config = dict(
    n_layer=15,
    d_model=256,
    n_head=2,
    n_kv_head=2,
    head_dim=128,
    d_mlp=768,
    vocab_size=2048,
    activation='geglu',
    norm='rmsnorm',
    norm_place='peri',
    norm_eps=1e-06,
    positions='rope',
    rope_base=10000.0,
    rope_fraction=1.0,
    qk_norm=True,
    attn_scale=0.103,
    bias='none',
    tie_embeddings=True,
    parallel_block=False,
    extras=['capped logits'],
    init='uniform',
    init_std_qkv=0.026,
    init_std_o=0.00475,
    init_std_up=0.026,
    init_std_down=0.00274,
    optimizer='ademamix',
    lr=0.000613,
    lr_mult_qkv=0.5,
    beta1=0.9,
    lr_head=0.00952,
    warmup_steps=305,
    schedule='wsd',
    decay_fraction=0.941,
    decay_shape='linear',
    final_lr_fraction=0.0,
    batch_tokens=[16384, 32768, 49152],
    seq_len=128,
    doc_mask=False,
    train_tokens=338600000,
    steps=10455,
    dataset='wikipedia_en',
)
MLP neurons of a small language model. Each row is named by its layer, matrix (gate and up: input weights) and neuron, and shows model dimensions 128-255. Each number is 128 + 24 x the weight over its row's rms, rounded and kept within 0 to 255. Numbers have three digits each. A neuron's up and down rows have the sign that makes its largest values positive.
After each neuron's rows, "fires on" lists the tokens most often at its 100 highest values on Wikipedia text that the model never trained on. A number after a token or word is its count.

L9.gate436:113125103158135166119137098211128148118104141128149144162109155112094143120122103129106114146133128130145136141123095131073103135106101123127105116144121097111103137171076136123140111151128142126122133116099113110125124172139096158149162105127142106077157108141134151101144080099124163155163208125142146195116103158127089128098165111131133137115131151142106121098107101076136168140119
L9.up436:120123141103143134131139074152130091158115099127124101149138152101098147115109183091120124154106101131139153135142106113100153171153150107191125130166136120103120112126104142119127124127090130130173117200119139100120142143144120124112160110147148147115155114124143143128173116166127137121145120094139125121120134130078105156145121129121134131091103102145160127116171147162124152136133
fires on: " \"" 46, "^{" 16, "\"" 8, "_{" 8, " Ru" 7, "{" 6

L5.gate4:123088141139143151155112124129140114117102135133089163165093174128140130099114145135151105134109089111165098136145126145167097085118090137130127116143092147149073118107138129141138164137094141108147104112121118131137168116144090146097112095103144094129167104120132105102111141141132135094110166140103145110138103109154084134116088150124111151149145101088154133094152117136153141128123
L5.up4:077123113145142138124150134143141118106105109145103109094099128120147116074115131158161159106115123103138079158119151188158129093149144135175065112153137108160111132165144128124081181095155127103119063134083140131146128123113071077110101120117132161125133138086135123151138123125157147114113160131112144100134165100118103112122142137104104170114145128115104115099126139111204110118154
fires on: " show" 33, "d" 19, " government" 10, "y" 7, " world" 6

L5.gate752:123144083122180120132118138133091150126109145087127112120163177166095117126146123104142162159126125069164094130171096131120157113102113135102144134155130118170079151106132133161098095112130122108125127141095122144116115108146145122140143172137159155107115089134122149126169127138124123110080122156140117127116089131099132160160140123131092101122109093125142116121110141146104162095157
L5.up752:090136128085156120134082102110092177114119124124114163139141116109125094165113139093108123101124118102146134134120091153086133124128113154093161133201132131165120113147126141116110166115141132103153094116110133121137148143136156117151120139087120112101098111140134140143096096126165146149129109110139093109150088131080111156129153145071098123134132129057075080201138109122161101130122
fires on: " V" 39, "ri" 13, "w" 11, "." 9, "ph" 8, "f" 6

L4.gate277:118152134150114141144129131139089129119181121115159122106152141150160119145121090131149148118113122110121091084153094109120077117113137125090123143132143122084100125116108087202133108152098140175124123139126098108121122139171079147117141124103095127119105144116142103136093162128097147133108076095110113138071156121137162114097154143136078188168113093131142138141170121158147100138085
L4.up277:128163102099121119155098135144115106083151139156140169161147120106153173124115131111151169146130182105139125120125093157144102137127130093154135115086118122124126130109157156146152108093089173121128106151091115145138168131161073085097121126129116154141127122163132108067052166129161119150145121119163134152166143131141152094130145143134085125176127137142169123114163135098112160154144
fires on: " Be" 41, " Mi" 32, " mi" 10, " Se" 7, " late" 6

L9.gate158:139120123160119088116137097124103126089150070132131118165165128145167131134084091148126140145132150107143134090141103128103105135137145108143202153087136124138111095139075118135138163155139098099142135110141146107116091137144138106135155102095161144123147125168133127155146117126097153154141156166096110115100081162145130121144143194146106117162093192137126147095143146151119161134121
L9.up158:128133089106143190141091166104128126119142117157160130106201128086122100159119118128153143177099126125130109106141138118118123147104125137152136109137148087153163130143122178125098072145165134121151150129107121138117152096104137119141105132093096143159101124144159126132113076160146146193146151090152135158111114113160148136132137162113121142112125110143104131134119114108108124147139
fires on: " and" 55, " than" 15, " or" 8, "″" 6, "lan" 4

L8.gate170:115111134129137104122103105109127086110147124113124102122170135150118097127146140120144145154142164133092140134127141112096131133132163096128141159146121137182137155093119116148104107121144134129148143102143115130113210140136131111185153125109131145164140119106118101126125147163100127150131108116129119124101088117176136119060097155124113074107131114129113151131126115106155134106141
L8.up170:151109104112134108159083125119134125132090107128159082128125129137134118102125154100138166097155166169093121109131102127161131142126167141142125109109118132138147098095049147141123132141085117134128112143094167191138153140120150138155112115106133064122113108155116134139175156135090128125133138138132165091104102132118099126110119153110132128133095090152121115146162188126102154139135
fires on: " 19" 19, "n" 13, "end" 7, "p" 6, " km" 4, " 18" 4

L7.gate415:141129125098144071136176146187131177166085131120090121192110130121138137143127102112157143145088121110137135141081167123124078112108139144147147152139092106133114138137130122128131129112115144118091100139105131135171117110119115124138129100142103151134112093166097123085111136118128149149110124140126115168105121118133135105108093131136085148068133106147142124132146146143133192148124
L7.up415:134111151152146124119088117106082138168121088145093140102134134142097138147128129168110097117121131092176102108142072145144167152124128131101135131190122131141175132145107110131133155126088118144113143105133147122120113117165118171112085114092148153160152127118099106157159089132111110128154123137143138114119136119123137156159124112117146153152084151121079159127120086162157152117132
fires on: "The" 87, " The" 13

L9.gate193:125123172143145138115102131108164125149114092147110122151120092094140157108149150116122106106167162113126122132136128133122124110107175130151171110144083166148117094134104142176213109145170167157156097131128145114152124099156128134169137097127119116074131111140116126124118106103165074146149171091124098125102137142121178151145109143125108162130151143134168114130147133125116106099165
L9.up193:165134128131134150113154121110156131077113118141142140116111156082118147133149132140143138120133143157127106135132122131128137142110130145073150146138127148100142114135122149133167132120159161143123116156101142121157100125106115117127127168122118142094089109130156134140120162097122100144099177132140095130137146076122189101163156163129111130100144130122156114102146173094147131107137
fires on: "y" 31, "el" 8, " Party" 6, "e" 5, "s" 4

L5.gate46:125160099133148115101100149129126123122160157145108156156196077148108145123089110114139117143136128121172127176158131117131139077111105104131186141176149131125195157124147147149155104122143165105134111109145125154131139128135096126097097136111125136182120137124116130118136109109122127136079137130167122156131144131091129087171137138093143125098105096118099113138144139127143132150175
L5.up46:138130123143124172119147137149158153126072134127093123169107090133116167155117123137136140145149134110097119129113140104128104120112143130169138102158121152112055116147133123137115158119109115173131105138139150147130124159132124144102136100104132101127151182131087135163101173113153087109132130132129093137130112132173116129115155115118107166138135145091168159159100121119090169113121
fires on: " In" 71, "In" 28

L6.gate158:137101183098138109106183132111134117095145092093125138106133130107113128121126113146116135146158129118166155139176119120099136155079120088119150109162125169118142157150119112130077116108094138147132175069109129132111162080141147105142110140140117126101158140159116137080151170103081124097140136142148132156146118130132155164121121135112125077087112085087132102148124121104084163111116
L6.up158:144134155129149161147134140162129119110147104102116134133141128126075131081091091123174097163086101083107117090130121142146138154111084127160136119144115133155117166155111128137108153122112106119087084102112094156095147141122105122124159167143163099135110108159114155095146117164060165086120142121114119102139152110135145132078135155132150135088133085121122115153163160108113141149112
fires on: "'" 24, " |" 17, "in" 7, "99" 5, "30" 4, "50" 4

L5.gate422:095088139115139123109126120174117086160118115131142135196130158140115131150126125121194148122110117130111184168170132091141183122153130171109104117084135099133121109126124134146149094153105175144132098123108122150115099133154150129123140128138137120136145138115096176135119112107134118100075121119099133147168091152153105127155151090125119122144132124123147140124155126090094127117112
L5.up422:094121112133133117146096154106092130126121095108137118169132124118151140137117128097138111132109134135139168126147143081105141134127102089122088105178111134139146157050140155116148118140118151075139128115119157104118125150126129128123141126141089097137142104129117140108122174079140122110086155164086179077137158118111133133158092145179118138135130112140063127153103150121131116173117
fires on: "c" 55, "-" 10, " co" 7, "ner" 5, "ce" 5, "ing" 5

L8.gate701:149111133147098148109179104101115127115134128137130155199159158123125125159116068145109129128160143144170110148122121136093133120131119101097160100162102102106134154109119121134096147178111137134158139152129113127079175116145127164107113153145139109128149120168101121130178125106135160130136101150137143149150127151158118131145128150109143112090128152149144102134147161104110188104109
L8.up701:148148154143140124095086094143129145114112126106121156141129112135103123152099092106135079124143106199123063116148097120129164145106139154138135090131107115121098138111137120147097094126120109122138118162135125110113142136125103149091127158128156097119158127175126079102124115153121093080149124092123122108175119101124106151161108090127152152087116109173121126123127134129088113153150
fires on: " |" 39, "'" 15, "R" 12, " by" 6, "P" 5, "ly" 5

L5.gate392:166116113157106095090131156139161078157155139112133107141134089110170141171121114128123131113114102085168085159126101104096096159112120134160165136157133154111067186124107107121153151118077180153126092120142118146122168145113124106101117102131139136110100144161150098134117119165104139122106144123134139082072103137126127159154128149113130100084131158117124124089151117103131178165139
L5.up392:115098124125135132144154122080168089152140155124140154127104116077147131126099112175101156115164144100176068163092111092131138103130117156126107158124140127128192170115145139074156129123105161144086129109135136150106175142121099100134081105153154120150125110128107126159131127158103105137085173148112152102147141121131147154139129176075089158104148122114102141135117117139155125104113
fires on: "re" 14, "2" 12, "ot" 9, "ov" 8, "rt" 6, "4" 6

L11.gate50:111147138132096162189123134097146193123160115104110151151118192119102119141152130142120138110158116112120097103126064109136109142127141106125162149117119082112158118169171129084122119133110163144112152125148128116101133120111095124133145114059173120140121147133170182119176150134117125106183146134149145148121149115129138124126097081105167127098132108153129132122138121101111139121153
L11.up50:115137143147110097149122140109120139149141155129117119152108157146121096131155131066117123114084151153121137163137138141157142167129154128132148097100126158110145098146120124112142127126146152077125056122089106176139119138104119116146147078132091187137160108087108111148168162134117158150106124112095146095156177152101145141087114180127131119141150140098140116136120131124161097119148
fires on: " at" 51, "ly" 7

L7.gate710:104139130133114145124094113106116157090113123138101170167174107093152099192111115130110132146116097127119084107107157101132141141123101077153106105133140114122130142131133128098131144121104107143121149124109158100078167168189148160066144143136138117122127141161111155118108170202138154095092097104107138183124120146137117127146110141161102119133126120131133119121090090121102112123177
L7.up710:116149136135141134131104130125091074121142158145142121137121137103107118167074143108138118069132135074125127135117146158190091144083141154101117112098130111118127123146090140093101121110122110123098123137177133155121094114149151147127133108117122082110157177145128141129089143137109120134082114123148094191127123132127121080183117172141100129113132129194130130169153143121138157118110
fires on: " be" 20, "ri" 11, "st" 8, "ve" 6, "ir" 5

L7.gate132:132139122143102100097127145129130099119075164137100105149116100144139187128117132152168143142137157164147128140154090109088125133127116136176181160123089169142115073126121118147129106163097131147122142100128135132121117160101075126134111133122137118082127124133108169148099106133093114132117115139048118122148141162120124138116124130127078167119107156114167154086102126115164132140122
L7.up132:120101162175152111177081128132106117164100093102100123141113112143159148123100120154131167102119180090120115123147134106151173134128135141138113112149119146156119117111161075134145129197103114152103114168132141114138139153112144127160128152134167131118148135109129161126131079115122112106115113144121122167132141153146182120149141123097101149109120129178141080131111129073083125150182
fires on: "s" 42, "y" 19, "ed" 12, "ing" 9, "ling" 4

L6.gate291:147123145157179124139102073099133137138150144115109132136138166152138096131118117136138155119152138143128101124161102116108116143107109196174142175116103103099120150118122125163111109121119145155113136120165133081127129091146115121137095096163112156136153099178126106130107112124137117099138132118123117127122076173096136114094154104119133130162125133102087096120122123114131154116146
L6.up291:106127107141147138138134111161146173202127119116114125185130093120080093104158085124127119103125169154130178093139145140154129090153130107143087112098131122136145177094152129165128110108114101125111136148166126116159142136122141173161143121151142131126183134126091152075120122136100112123127113155146138133068131142137113121125133092094115136120102119101107105106084140085113142171137
fires on: " Z" 27, "′" 15, "mit" 15, "s" 12, "ci" 9, "ni" 6

L11.gate559:169174124099111139118108130107108146161122158098118083146110173131124168135094094154092110157138112121137145124123138123138138137144155099180120151084101152107090111104049179146126165102102095076126137117089143125125110170129155123154124127130153124115133096146142142107128139129110153074155147127138115126137135144104101084134141136077167106150119151105158113108146154138190147133117
L11.up559:115117144149116165103095076150124112069150148149146133129101171126135155101118120130100092111127176092130112135154117130123147167160134125143137130132097144121085113119103165135118135131122129143094147089103168152101137125113135130137139120150143122051131112094156165143131130148097111109107144150180174133128155135164140131143108133150151119119101183112132155117128145149129136162163
fires on: " was" 30, "ro" 10, " is" 10, " Lu" 8, "oc" 7, "f" 6

L7.gate725:156116141125143111124128126140158104163132137089118120134157105149093146109183113095164098136138091096137095119163136132146106096122154144185128135169136106111111115099101087149085098166143152167131118097150115117111171126132109182141094078140123149125166110114151122123144138129087111111142150171147132148077101150114087148134150174135136115103112147134133153136141142155134113137140
L7.up725:162195105113142137160164102139124130136121150136098122095102075131121129104131166130122156155140101155139108196102108133098093129073144107123104185132143102166141146149101113123119185102125123140140118126097107099145106099151133109117141084135131093124120138091151117092119125128117090127125172113117157085142104121144139150149132138125149116100110144101114155142125140125146109093116
fires on: "s" 24, "in" 10, "it" 8, "ment" 4, "d" 4, "ron" 4

L6.gate499:131114079097091135082139126091101156117116116108127121170173107115130150175163129109124108129135133083149155112105120114164161114139145125101143119116103147127130164111096152087132144125114130107152101128146093162133137134148108124176100081109084117120162139116101122125134160123138118125092156117163141154133113124179126150123109138132113144117141143168128172091148124155132122105118
L6.up499:155111170133123175133137148153170169119135142157122181132136130126085151122121143104162153134095154127132114148179130125165128134053130100137158100119150095070172107153110120079122130098100097114100154080117088147127146100128097133135115143151113112121157126128065129140133130131134128131159121187124094144129135160086158137123130127139115120162127110116099135106158101117132147123137
fires on: "ver" 22, " to" 11, " |" 8, "0" 7, " or" 6, "50" 5

L11.gate621:131126140092117143120103142097132174157107118152117102119147118145150125150142091114140142146128134130150148145134129202156135141086119145133147148095101099105133146145128120149104099118079161108143126138080137132087130121130150132122155156119119094159165118128119103113098157165132170102101092153119118178109076112178138165133091151126153118145102104085112134146166121164061118095127
L11.up621:129163112145125146141151145117102126140091109145074078151130137109120143179101139113117129091094115058110105115077133105109111097134123137099098127117121132108090123162151118108147122115075149138116141147105160102123160114130126178143132140127124130138130150129120178154126088133117157130158130112112153145140120162115142129158120198129112142128111145137074135126138094089111104125112
fires on: " be" 17, " f" 14, " 19" 9, " a" 7, "ve" 6, " 18" 5

L9.gate503:154121114145104125053150132146137157124122118120097118122115164154134162113156105139155098162153161159148178130129135168123120127147122138165083124113109124125122120121129147161101144109112149148126138115142142114095135134124113153154122139125189147146150151190088074110109150149130142164153145099141139153159102110138128112142146140153156129138096140139113122135137067132175161126110
L9.up503:130125145128101138116144153071116132106102101088151148139139131156128147140081181119120134118084101144132148114127170154121114141137179115135117105152128104156120149135136164137168145119148145125149110073129109118146168112124094110107114132147130105143123123180127126098106124107166166151128130126105138149173104149139145117119107111125155113100145151204126130136165120127161163152141
fires on: " \"" 36, "ho" 26, "ro" 11, "te" 11

L11.gate534:146129119125133144144104134147101156146118155113112157133115153142143147161138124132093144128073152087162149123127135140142138144165179122109119128111124168099173112093110187187138109093108162121111144091106104063064112142120149178150093145157135151149167120138108129152133165150162130117088138122137148159112138149081119157159110123127106132092115114155166129112144106113116131143137
L11.up534:143117105145114127128086140127152108136147128104135134094117084115167129153067112134060137111137154151128124145109094139137140117151149086113074132128142138112114107100092140165144123138106057137123157078144109126158124114126132122132082128098123109083112119172121119115076106153117116125125142139106118149144156081105135153111157133134146136178111157142101136099150098118135093113130
fires on: " |" 21, "ist" 13, "-" 10, "ct" 8, ":" 4

L8.gate304:113102139122147142145127150142140156144128138104139145151157115125105179152098076126147128136132112092152150101154160118134112118110131105094105083146093157166147111098118125134141123126135161151133133149130145125088127143126103089121109137122140160078144106108112136155108124150134097111131123180152188128120132110137087186159144104174143106107141120130153157089119123141115098138119
L8.up304:107154101129192105145086098133128122151098142126117130118104081085123126156122137095114130058092145092122167118115171188110146082124140113123133112135123126119118083058084140123145136099139124108115115135149134087153168130120115121138094128109115132142108134122123140109102117112125122148112078110156102149131179099137133145142137129178142141133119150120115126153097109118132142135149
fires on: " and" 25, "i" 13, " |" 11, "tin" 7, "-" 7, " or" 5

L6.gate175:152155134121104172119093128122099121133094140156091178129114113140116126104124149102136094157125175128125128131126138115098094136130120137174116143094145185099119119095145172131151147109148153116111107106128116137114083117121120130109148157131092124100124114074144168115118105113154140123098169059110137126115107112121123106136062114108112169177132140146141139141123123123129119118113
L6.up175:143142116142123121126159144093122135088176133139104144115094118095097185143146142157151116140107159124140142092127155143109106137146174122124160104136099163135141138153135127095064213122126119143110117144092133106116086161147084102114103112136140129073112105132137125158136138102123179123115149137110147125135144136129100111145136123099136136132130132107124153118117101107111080111114
fires on: "ra" 23, "s" 22, "y" 18, "d" 17, "oc" 13

L8.gate48:192106100099152136097085122154132113099116083136109127153145144121147149095121117107135149157139156131103169132121102132097114184121130114135170148145100136110110150152102158126114104147135148115128126090092118132083146150155148146135100144106125121144134119142087072158128144115115127113134136124124114101125118135117113094125139122137082095135107127124154103117171103145124096152151
L8.up48:123129079130049182099120150137114109116123127149107151158140185129121133166136125127110172154150116140127094098137131159144166143190081121123144164117110129117127137156121126088149128109118118134132150079085156150117154122102173102093140134133152102142138139111171124190125142123092133107126106155122175133127164099140133148140123170141089121108080119112114140159151122146151142114128
fires on: " is" 30, " was" 12, "o" 10, "Personal" 7

L12.gate545:123154099117098122110121133076120200111142148094127086131154141144176124054138119122182123144155176149127167136109134183138153169124131104115130161105109154146106174105171151144143123110122170148101112171161123150158129131126092124144124138132099123138140168113162137117131134122176111120137113091164114179089126125160155100123120093154134155108141134108126126091140130190091105096150
L12.up545:138139115105149108125129089163191170131158153128127140131108107127120130138154121094107161113122162172133127145120153128137142121138138145083146112131133087126161110132125159128111125112122121106046156101171120133128163110157117098111094146132101116111156105122159146114083173104146101114149104142157160157169117136094098089083083162175110141126169148064116147124101156142149119099151
fires on: " 19" 33, " who" 6, " |" 5, " 17" 4, "al" 4, "0" 4

L4.gate172:132119138134132130138107152120117160080161126128066133170171154140123111122138140108197111117135127122183115118139152109110133116073159159134147090168053093195089146108138119120092156136125113125119131099120118126148112157130155151112118100105122126118147149104090140096122127120111106112095119166113108103107138136189109128132095111133101153156113097095141142119101105126099143135132
L4.up172:132101193155131144133138130093103155137143116134096149134139153102145145128141119115166100128120166146150112155120189101142165153070101166116120104116127079210114094111128108112122127124177132120120089141126119083121116166084127160135116138088159125114117139101147118115121159115141103093126095134131123098128185152124135117115136126147143127133160141122136181105082133125115133165131
fires on: " b" 29, " Ab" 24, " Bel" 23, " And" 16, " Am" 7

L11.gate704:127136119157120152132131119111102136143094192125137168165101143060139135157133150107119138127152123074149169125172106122090146154164152141106156153137113107134131153143130119118114155102098128117123079080115111119128167131152143098104122130113142095149151156140118117111154158137113112101125156137091131159097082147121147149132164176113119064120138129136157085109129124131154117131066
L11.up704:115154084114152129174137082098136133144150154115088122130134107112127127160198143127104130097085170149126074143169101083099117125139158156198079159136084135118151129140106166148095158101140124108067138133087112143133161145139126112101140160128154174117135116121166125129139139150132108117114129126155120112105133175144108121125127155105131159139135174116138132113126156129095123142142
fires on: "d" 37, "h" 6, "b" 6, "f" 5, "t" 4, " long" 4

L7.gate325:110092067122115121105127134107131138106102169158121123137108119131140130135145091109099129138089148111129167134182137112102147096090160134114128110114183170165078149102183136112126126111143159127147100125128104140098108147119121173138126116135144132147149142093092132131160113115125090097134069151097148122116087143150114124117127096123135078113124135134099173108135129108127119119078
L7.up325:118121106105133106157139121122106167111152101115106149121158161159158121104141187090143111107158064101112131132114072119131139101111092141100118140144104159131113103143118150145131137134114135085116086120112140180125158144109146115145150212147098112098110160142047116123081109129108120107113126118170142104132137143085147149169124127113151127099154149122115132155158130101141124122151
fires on: " inter" 33, "f" 22, "ri" 15, "ro" 12, "re" 12

L8.gate240:144095176146097127108125163114161097137121125105107107115145126104130157141112128173108144155103124130136126113127192123125152166114108118140131121147094124111146141127094097142160141141102125116099139164132082137112147125102139153090107129136174144109156085144149130152088139074098164112127120132090138112159121098130122156138099134148132106133147094178100106105084150138118097068150
L8.up240:075120144118118082150139118125173127154174165112104181099160149126161136143135125111114141130136106140163144144098105141098135157113102150144139137119140128120159079112094129152118087130081106087137186156137129140127149089122173113124173164113164146106133142151143120169182145132128120134091112133135145145103135139110110143050166128141125100121104128124106159166166145157135119128094
fires on: "it" 12, " a" 10, "or" 9, "-" 8, "|" 6, "ain" 5

L11.gate80:140103133111164101140131139115148131111108119125128095160144114071143137154126141169121093120124175128183153124164139113123109174152128133111190158086139119148123131135089141164126114135135143166138165110114138121128195109142143168103140085103114113155146132187089094134129143125125114125102202098128081178117118147131130155117166137135148112113131133118140113110115100163105126150083
L11.up80:157137127111151098159154091131129092106146123112129136148103125111153102104139173167127087137118146075164145095123127127162136143132142098115084143113109117161134141092069140120131154127098125137110111146121121186152144125151123124159129105116145113171131125096151129112149129105123091124140113092159110105146122164094130134135163136138172105109097163077145088117114107130149116155126
fires on: " P" 14, "ap" 9, "p" 9, "d" 9, "k" 7, "b" 5

L5.gate366:094131148137184097114123093143165164178112119120025124143148131113104168107148112101131134128146132085143140144123148144121111093133114124132143135172099120134100096136097146125131163108122156153146153133141135117148096120148116156088114165118126119152145106128117133131082133145092149185119126111139113116124144116158159120133094104180107157118130144107107109125159128149153149109122
L5.up366:119138128125114118092117074125113111120129116120108112151173119087133074122152147162138159099101140119111140117138104126148171132161114092138119089144138099119169154131172112162085156125120154124108146119154138097137141099186145095106112132136117154134140112147144148092107090130088113127142107152138139120064141160115145141147080117131150141132131130123151110115103122141145129095157
fires on: " the" 85, " The" 15

L9.gate558:164133114115163123150144074149121138128102133157119125133142102142181128142102123148134135141139164152144083149160105106109138097132120103131152137145159129088121140135154144133087097142141122180129154096153116144152107162167132093108095134104086129071173109122109149082128140132111083105110114195132087109115101144105095090158095115088133115128173122094170109138108114102122173097104
L9.up558:107105150161136130112132122085105126173171142117113083167113133114134115104109093121092138121111171172157109134097130130152111113194109077194110127106146131099150174115144112145113131088154124126113098093134159160156114140107165137132132106148138120134138152134195168115101103110147168116121120109148118096135083162144116133088139128110137157142106148117123168143126123113098126111145
fires on: "s" 42, "u" 10, "n" 5, "20" 4

L5.gate443:151115148143135111123147126158143136126124167107147114116117121149151106114142151139147140120153098143156140118123143103086152087133093155126136144141131120106143152123069066100105101152077144108159120119095120128121139206131084152117086084108158146103121073184108115154118119104113103145112114128119142107098106150154103156148136099097107100114094125136118143099126121117084097150075
L5.up443:131112158128120144144167102156109100131175127062155133080098163152160162201128129115153106108128106143136148130117123085122148106132123150097080138177134133131113153134098091136147119128106104156096118115127126120127127162135103085117139126130112107118131113128098080146149101130082133136111131131060141107136181136153166151167121119157085094106112148116102172106145123121149134121119
fires on: "-" 21, " May" 13, "r" 7, "ry" 7, "." 6, "I" 6

L7.gate33:125106111140133100131130104114097130102102086104131083151139134135126112117121111179117101153175139083109122092121128096126107115096161109111111147122117124143106152141171154118126151144080107152124153173102118109146135140188111143113096123105102129144121136136137104104156177118090138147115139160117124171137146138163133123115136109137119126098125129121123081095070149111088144092129
L7.up33:115132098103116144124105152084123148121143108165148136107155102094139123155104142173140088127117121153114101138186143115131142109117099098166097126124155114161139095138158156131105134126141073117102097145096079153125110120145098140105152116126107085092117167153120171127130130158127130150155113141095160155165122142128128130081160124124142127125128123082102151120129150167075127116118
fires on: " and" 52, " but" 15, " or" 9, " having" 5, " with" 5, " had" 4

L7.gate157:131124152134092118113158140154143105152146107132120157172121147142139143157108107139109127099148074127087161095155159139109137136139103094114126107121101159125153155115058136126105134121153120135139078121103134123172121114118120147141117151163160118131116091139108163195113116111109139088146125134096130119133100110135148169085140143182112113160117127163096117134129122107094127118125
L7.up157:112110097120126171072165145120116127141125102123090078081130102156166116143134122105089117120126106130114143129126160106135095176083089110122104119154141177138105144109100093127135083086097121064127133096114114167112128154126141086107135140141122128086160167117114116111119122098166154186087135153107142106126143120143141135126118116164134099108106154146096134129118117071125153107139
fires on: "-" 70, "un" 14, "in" 4

L5.gate9:113163127150128126137119106165090117134153145136061059135129128157135140128140150101126119101169129097123115142141107120117128114171126135131130112116122113148140145131122142152116092132134132167118093159133140141146146105172122100173163140130119112145108145125152127128113128122128104138117127166102179123114128134102148161122120169093105136118134094136121121093148122155169133102144
L5.up9:114089119164142151155147111147114101099134108122177134137132122165136145103139093134180159096137086116125108143159153105142098128125117106144132184103108136126121095127121132177115144164113140134127096114134130077145118080098123180141097108144125128144107100127154120117156099129135141070127156107109165128126121108113151126162077137113112125066133104183091130131133150135139079136146
fires on: "s" 70, " S" 23, "S" 7

L9.gate532:144078142163123131132133132126156111089145099174092081136115114138123104158127122119145126125149214136147089152152125119110127163167154140096142113125168118177126144124120131082114165140126145151097137127084149121089141145140113134135141098070131133137133107170128124121129121175137076140088146106155091102131100164106143132131097137144171102078111153137112132121169077107153160138114
L9.up532:131133129140142130104133093121112156127153118139147143102118127094142150084110145136097108100112150137134115128120139110137126118076132083131142173074187114157134111143089134137141086151121149139130114128135127147107162162135125133132142139152144136149112111195087142177134162148135146123150120137163092135139061123115112150086117149139104099077100169138138112124168119142097105106106
fires on: "ri" 28, "r" 22, "n" 17, "end" 6, "en" 4, "ir" 4

L9.gate281:122103130146125150152109140100137113107125175137128145125178125153145109115120120162124109154138159153167132116136148131136140168127106146125150168127100127108123120099119129129100137129156162134131114132137153162131143157148115157160157065089181147114175118129118152134070103140108165113124161114148132165082113149137104089113117161117123118117138172159159144137127070142091134116133
L9.up281:115113125137127089136154127131121126117115134147136150124083134163157167109116122103146122158158146080137115137161177168154147129102090151117105145131097153169125160128096127103143156145121139118112091118142141109136132122098089066110116141142147175113141151141125125111090162092140100120129145116147114156114162129114176120188140118140137133105130112167096106081139076117177091119136
fires on: "ra" 29, "ri" 23, " do" 18, "tri" 6, " —" 5

L5.gate739:106151146109129118134140135118117140117158186138086111162139143105099179101131149126107144124155157098127119163155108090136103083089137148090125152130110110111094147111096149156168110133148168136093095141121134126117104147126096141098120118109133155145118130120144094101108154147124127142142136067118075148131125159112154118133114131122115190147120121100166140098135115147110103118134
L5.up739:119131117126114129120160115132114111089154115150106140165121121121124164109098090126139136129182142126119130123134153088147069163117144147160133129133127135126147158151094061106154106141134115138135127139102116099121110105133100140129143142111123149115156155147090138153126165164205110115122120119119076146117137064161125133122126128138078127091169130122149124114087131100115152104083
fires on: " in" 69, "In" 17, " In" 14

L8.gate339:128155129124183105147123091136137119116125117102128111144173102154147130125133098091133127118197126153100136135175100126141119114104157132175152104138117135132110126154135138154135069119107112172155098101138156107154115125127119084137125102085128139137152118083119115094075099143122133129132093169128132102108137142109123162096132115130116108122145134071092184160111149104104097115128
L8.up339:134136119161128116142171135157124142140126140126121104123097129129101131126135087144157140153137131080147123142145167106161103122153114160130105124124113133087156130114152112160168133200112131116065105097136133139121112110098127176117079132081181138114103147121127145126157128127154132135113158091119138156097141122099139162112125166074180142094094117117142111114115166087112129101144
fires on: "s" 100

L7.gate457:128153153135172134108121116129101079158141116100090137172123157124101118112114118109144097125163119133108149101134125126141158177122145131151180101120117142160089122113095143171137126106148103104141109113143122133138129135169152178129121154137155143132128156151110154111102149141094152134150113164112179105119103110149157140149110166107141111103113145125168071137138085113105099116144
L7.up457:134157133176132138100153112145086135162099108124087096122134135115110154126107117093115131147106140086130163110111133175109113162119097117132126125098145111137151126139127115117093164113101142167136104135111122131080129155120135177144116129152133120109175137123121104148145144137122107152095118132081138068159075115173142125077180135121172099111129131139085147082127115119134100070121
fires on: "or" 16, "in" 16, "i" 12, "ir" 10, "gin" 9, "il" 7

L9.gate283:133104146134151093131119147125142127131137066135129112108182149144124125160135132163142140159098123095145100116159145115074117139127080133173129147159110120145125135115115118108137159124120127131139098188090106161107139095143134126098087148129153093117124125133105156139142108147103137106115098139102119132118103124127091193137131103072115135127117121191130143161150090149076136136140
L9.up283:122135109123147132138124132112141141120108171148135133146119133106131080119141136137118161115134063144149155157110096118109125157134127100125129096098133169118162107097136154159129111076219065112083151103149126133119127145132113126102099103143144132081112141106123118071132135121115127125127123118072137100083133157124153117132116097082160132158148184126148111150124138192145127096119
fires on: "ian" 21, "Japanese" 17, "n" 14, "American" 9, " European" 8, "an" 6

L11.gate481:085128097082112146101109086146101133094129152086093122174179146104100154123149118110127107112122153137174083138103120132127152150128146110137119152128104115105112115153095154158109143165117151139120131103134133154168152129143106149154141099168138177129117144137140066134128119133113125099115156104154155162115103157124123138123129133169159121141126139143126120097137052122132135126125
L11.up481:089127129138110141106127104120109147119157139097122155162131169155135148158103129082119144135148135109141134102138105110095158124158178137126137125142116093110107123146097116152153159145133109075113111104150102133125127175133124135103110148164100136147131101160104124136178153094114103164128167110129140142123134135091110154131098135122095115120138111127101132135113102127127140147122
fires on: " \"" 74, "id" 8, "\"" 7